{"n_layer": 14, "d_model": 384, "n_head": 6, "n_kv_head": 6, "head_dim": 32, "d_mlp": 1536, "vocab_size": 10860, "activation": "tanh_gelu", "norm": "layernorm", "norm_place": "pre", "norm_eps": 1e-05, "positions": "learned", "qk_norm": false, "attn_scale": 0.177, "bias": "all", "tie_embeddings": false, "parallel_block": false, "init": "normal", "init_std_qkv": 0.0182, "init_std_o": 0.0182, "init_std_up": 0.0182, "init_std_down": 0.0, "optimizer": "muon_variant", "lr": 0.00574, "lr_mult_o": 3.0, "lr_mult_up": 0.713, "beta1": 0.95, "lr_head": 0.00823, "warmup_steps": 200, "schedule": "wsd", "decay_fraction": 0.947, "decay_shape": "sqrt", "final_lr_fraction": 0.1, "batch_tokens": 131072, "seq_len": 1024, "doc_mask": true, "train_tokens": 608300000, "steps": 4641, "dataset": "wikipedia_en"}
MLP neurons of a small language model. Each row is named by its layer, matrix (up: input weights; down: output weights) and neuron, and shows model dimensions 128-383. Each number is 128 + 24 x the weight over its row's rms, rounded and kept within 0 to 255. Numbers have three digits each.
Before each neuron's rows, "raises" lists the tokens whose logits its output raises most directly, leaving later layers aside.

raises: "|", "==E", "==S", "==A", "==F"
L3.up1383:174115127116151110124141096144134152101099114152077141111112116132138143170115128131137173122103145144178122132100088119133126172122098106127104153144131153182159141108140147161126092140121124116153120142136092057084139144096104106109140126137111138131125150192155145153103101108120127098137195125143124146141134097154109164182136080168063160124172124113143136138127119156107115129141113132088110151161147124120111155121120128085104106113160105140128166113137126114108138115112171109122139150130126084168142148136125118138134171174133112145130156147128152125136124123126160090138169079108062114137113130057108141148107128144147098147124135135166158138128149133159102142125107105123133163163178114100128109129128094116128160128111123166109109117106134115146121116115139
L3.down1383:095136126137131139104144149111133098170154165110166111087152136159128118101123131088128112137144100116057141112128147145107149085108138128130120103120130131084101130154108133115136181087138109114131177092171122171168122113162157131139127134146135133127134105076129097144165107147142124155095068107105110124116143156106155075113128158132180129146083141158134127125126164095157155100120145117154153118105150113138139112149125145159132162141105118130122112162146139134149143140132100173140115094139129154083099097132136144131145078098123113115109101112124110139102097141131121144113106170118193135117182125169136109095156146122113134133138106141121115146163136107117156120128170154135122106106107166128131138141138150126115100145132128085138162154155116118120170139134149

raises: " days", " months", " years", "een", "-year"
L3.up1048:132088140129135071121147159104139133110114124119116109136084107132126125125133120126122152190080173100104113186103153173094114137078136150158101080182131167134158169143125145153144107119159149141171154134171098124128178093113112093095104195132118109123117102117091119133120132112164152111130076165134155133112137141184133134101117153123156125173082152165127117145132148129138107103134110133128149124164122152145139142141108123147107146162114137132113144114155164154092115134129106141133102108121141131129193110065139164141129106132124142122134118150131161100125095129136121125101141127119139148119108143137115122127184130105108159135094137128105125165117107136117142078150093102140125072141150103108121134139117143117140102132147155111096171152137157137121130106139107
L3.down1048:182127144130119102135152130132134136128088086158152165099108141114118119133153128096137108146135116129129120147137148133100175108130129126148142137117141139124123098092146134113123126136157166118128111122161072113124126108168089114130125154158128121112129077101086136119122161108177138096135162159167145110180138122166109166126119088115143117161114112141120107145117127123126128127145092095121115144123145111167152117114125112119087130140124136116110112111119096136129123127124133153111145126110182119101177081107134149144111124138115121107161078140180118132118127111107137127075116147117132149192120148159110150131193136073156185142140141132129109132125136104065128095158138154148085107110124169175064113139101158097160095115100132083111111133111145118122112124141097

raises: " minutes", "ever", " minut", " hours", " example,"
L3.up1355:115058105119134103177150142118100148169155128139149156148104124165163136136139134101144121122104153184133104200100163140118124103128140161153109123144115147164139141123143127124105125128160116142146113126136121165101137107117130122162122116120148157129135147158099103154120090136130081117116156152118164154158099119098093162136106130104136117149074146124107139138083115137123125133115143137129142138149136145149178093154114124142112162080145142113115104135116118152116154115104140140116147107091106107143139112133089137137124103106153168087146181103074144146141125088118104125155147172120109124130142142119131128092160115122131141121118145113143115158131134103162150147109112158115141140204102110136121098142132174109111128139106144158134144082111121124185151137108095
L3.down1355:173089148123178121139136077132120153137111115149151134109095147133142101106110078130126139138130121165155096170092173133103144138141133166131115148116092154132154132146150148115144141114151134156148142064114104133162135105104088109092128133125128131144139139116121145141141105167133098166126126133194183112164091112128158140152133136087138107162111140143153145095138136164105127147107159110084113149133147158125102138127127136127136106100157150124148129129124131112098143109139121136057084090165104116148121186083122141150135157067149173122119141104076121164151158070107128120155123126107118139118139126149165100133125123097093132144171100119157123155100110172134147129139113058114131124138147115107083090084138116148157113112119139161126105105110129109142148101119114

raises: "–19", "–2", "–200", "–199", "–6"
L2.up667:130129154129154147145124122139098103107185169142126139130157108131113115082096161109173119150142107138152147121114122138130186134151136114142132127114163164077177153140145145154130109145125118143133113145156117137146119139130135104119131105147126163103132193154107119146142087094097134135121137126091118144121159135138123144161115134109127145130120131109130141122165078156043141144111142136128127111087156135114078132161116085150122125147192101156150174118121114099130122146093145113143153129138103135090107093088124125094088137142147146122150144122119101185137197167155154150164145115109149101150146104126120086101084128164096160104104124137125139134153136150079116151127110122094135149115118161084134167151108138136157134121157113125157130133138150138111110208128136
L2.down667:140137095111114141116100103111150149133079082107125127150127129132120153171168093166098133118099155109136114150125145144127084126103098163153123149134117099124101120104116136097124159095148168102134127087127129099118103114130143131148120152128085117126137097102151133079119120138139092116124150128160120075124126130161117109093131097142134098133132140151138073151128156110198157118123113116119076152155095155141115129074141151099123150096074144122105087121135155132111140122156111158099100122137150147149130145174149116134164135130114116126096106156160139074128086097114119130077082129130118111127126130127152160132135151106157081144147108103147126121113126122160157114122136137169112144131130122140110097096155108131103101140143132136090141120142077078135158065130134

raises: "ics==", "ians", "ics,", "ices", " ed"
L3.up1012:094149145132175067148148103177157140101128149102106134106154172121106133088115191146127136150145104105109168173125117143165118136142122146169123128135156114131136141151202092187141098112106139149160153140098146171072115125156156113073149152142123136173112112079133146144129121064141109154103152093138132126131200134155126101135123107131132126110123137140161134116127152142110157150104141145114121123148116135117170156138099148138153144119112106122100135077085128105109172111171135138073149146079119123121124139113118148122124136148120130104144137134129132098082116112124080096133138155122118132121108152121134112133097173143099132142143148156108152142137133105153122119144109104132093094096171180140110129075134149119136140112115087133131157094107133125136134171142150
L3.down1012:152118132129099141094144162098082106122143102151113152173099120152166131125093119086120090153141119158188116116145145131107150140127118128127132125122119138101167113099058193035111132171141125107144092117166150103183138129127095156103145102131085155106171121172122125100112138163132120100149106128130093124145102152117118153128142128143130159157131116122136122146115106112126147085129097136164094138096137121149080098106144129156105115157140153088129116164152118158125116120133128116135148103178121164145114145153155112130132133148150166137108126128149122136139124186162138160108123112156132105144170143119124123136143128127147132098128098134133148137123127131101128137094157123105147133162105114118138131200162088163174122145122181116121117150155128121133133125133130

raises: "|", ")\"", "|---|---|---|---|", "\"", "Ar"
L2.up1272:135132123121113118140144134125156132120126098157120164129144091065098211135138137141128144137086122143132078146095090141153140150166138109128144126128147070148136158156121124067138122160123138113147074102116146088145130156130106127140096101101159148144116131159165085103136141131125159084116149141125148166135100108121156177168140114143055187126166109119140120106146104140096090141115105113102105130145160120106097124080143114126136082076129086117129099164137117126125130135128128125152188141141137136137109148084129126130112152154138146178074110121126131146153159124146136111129164118136094132091147128123144131196139064144104133150134118102125124152140114124159139124148136155140087162165110132077129092089160127118125102158113138080120108133135143099134132052139118
L2.down1272:111092150127138153112142133125131156150159143119136062103132160175156096138112116128136116132163126125088157137143130128100144092118093152128089090135101174127117083128128114142153143120130131133100192142158091188106122095106134112112177179144111102123098126079110176128115142129135113140125104116097136114137140138098128120142110150099177094125111138143129139128095192140164146110124138123144136125112103131106179150158122156125125149171096168143134167123126124100140118117126112151144091110121114140118160093150155146119148112103126099108172117139142143084062066155087105155141099118112174138164144105128103122065099179102141148132138116131121142112121161128112101136148137135141133114083107138192123096136103140125141163127144106153120150139123088123093128196122166

raises: "–202", "–201", "–200", "–19", "–0"
L3.up700:149130120128122130138100109136171150087126108133116106143070142140130114126153105146119102121099151124086137179161096127144076174089106143151121130139135103135104126121143147136120149140099103126136128110093127139091099111099104166128126127134099114114166151103129156106121134139147098101133145108138099116119147116122095133124145074085107126104154089127168136143167137140165148100150135122155110131203111125151142117101119124104107135089086145103163144133141114128146146161137124126096107131187143127154181193152122136086189138135130094110153097163174178089098096105126134112118080101109141152151132150133172157116112108093143062089158111130183159096113149161146149107137130162114120124147124109117146140110103142147104168120140121163113114111124094116139095103162169
L3.down700:104137118109083148099084099120123151097116137101115101149111148165138129192153132139129103115081153106131137125160117093122096119121119162144103149140140082132126137104078134099123131142126125111123138115121104141134125113109108131170170125146104162127178171110132154105119139124118091124135128121125131069111143142121092125089104128121093107109163086136143119152150152144208161104123117113145102146159104106165110131126131145132131141107064132117151121121159118139137135143121140135110096118162106147161151157172162143120165139099128115113123101127133172119139098071130077094116108100160151136154130146143151142144093143076127117120158148117145136110113129166177145126128124135182108153170120093128152141104092108151097188135155137163091124107125117112135121090147187

raises: " respectively.", " her.", " him.", "as.", "ction."
L3.up446:111139124089153116127122108137119121132124111130126151121155140144157169127075138085149157137126135126108170113147147131089148143132127149078136149123090179122127115111137111154101089107166124127109138112094106118146112118093070107136109117065077164094117131144155100097124125131100135096121148145119138130088110174120136122127096123116124149120138140094147133130121138117126112104150128116135113145112111118121144155137116116136134114110160119107139119110114151121111087098158136087152186122126155107107145123092145124090143124125123139083085137142140169159137118095108079171119111115078134092108124147172108142132152083141106130089109135096115124129142117103137135109136122145143107114155100142100145125107130115090095095112077129104113188085135098102132132128131071
L3.down446:127132125197113135140137127143161141136130136146135115141086102090110080124163094170146125137099103120131094127109101137172102135120108104158116118131159098129129130136124132102156147144106116124136092112166130142115150132165166109131115147171190103175148132125076152136158102119157083145177130131122129133136094100118114144116148124133118115114128106161123112108145103165110138129118117125099128105164138142123092109112162122123136140144109138120117157155108080148121141157118136156129093155140120129138138106145094129148099113124122119140176107095128086120123157158148165119147124145164116162133134126105152116105118187141158099138133121152122100127142150169112131143111124114105139116119160137177121157125124133183159152176193105189126082148109148164136113131117165

raises: "ount", "ming", "arch", "mer", "ile"
L2.up1168:156146148150141145161152110107151163171171118124125108140097119130118092116140148132141132112137142081111133186140125144140089115075111132130149115127114143130171105127127102117147098136084157114127117135126158113128125141116108125060125112123124109125144097168130134148104128124143113073093133125089137133116131135109131136154118105093078091066105156118150148120088107123087140111093097125131140109132153083098109134112110156119159108164132096083117130099070108119127151143140158116120103129128117096104154138154128101133167147120139114118111153114118130154124121107107140158130142104106150176150126171160130105158155112144115146100152117181137099102097101164149126149086119122165153148151117150128109115131116140093159118089131132144090080122166158121119131106111090
L2.down1168:090149164156078160141136110098126149148160156155151100173103083102141101104095110157169115142138123134084101173101103141110132091080128136146159138138118122115161111095142170136118156160121154129116126118123135134182137130163126113140143140130102143110118111157103127145133123118105120093104168136101184103101101103135140094107137152119128124131113144172167140121089111124088123134088097150140149077130149042091123126091116117135110121145171123116145143139128146142115102124142151104134104119110093137080162137156144110117150141113181150140127080128107117181127119132073115125147155160120144173148156140153161117123141123196109149132120124148121107076135129152147108166115130140141164127154106144133135114111114143090111147103125103159133126134130124126132121139135085

raises: "\n", " ", " —N/a", " Incumbent", " 0"
L3.up440:083113106134133147114132181090122109126150061121227155138121102148144134157113102157115128109084100137123126102115118134104112140116109160119131108137100152133123153114145114129116106116146131129108118167157133149174135154139109138151148133163118138118132149138133139124166120168108100128177135129141126135139063051114143149130125104092136111126125148145122113135136157102144147162099108125161128034142144123109111108110152085148129122148161108022086118132151155132151133110089136123120106172113140124143117128131162095109133142105130136149133130121125121142119120174104147132117086156130150155114096115122120113146133168099098144165133127127108142211126129157121119112144137124131122152140067151155126180149095137107152084129121113137089109132137119108130119113126118
L3.down440:130108146097145101095127118134144172136118147128117125131141114150070127095126128092116136139167137093176126130101156149150148154176101123107141131115139120126113089118117115152154158126107154111162150099122132089122101087151106150137118108079109104132110123112122121126090135117139152131111136136126146160108141162146136179109116115126148141133067095146126123140100122164122095143183157117105131178160145142131094159123146147123128144126101179210155159166076069129123107150173129118091165074138152129135124082135135166116157105100108121107115140140115126145152110136148138132135168104112124124186147103126152153131144098148175123122121122161121105076157147092166144157072105135113150145121168136171133076090134137114100144142115137091131111118142141147104145076136132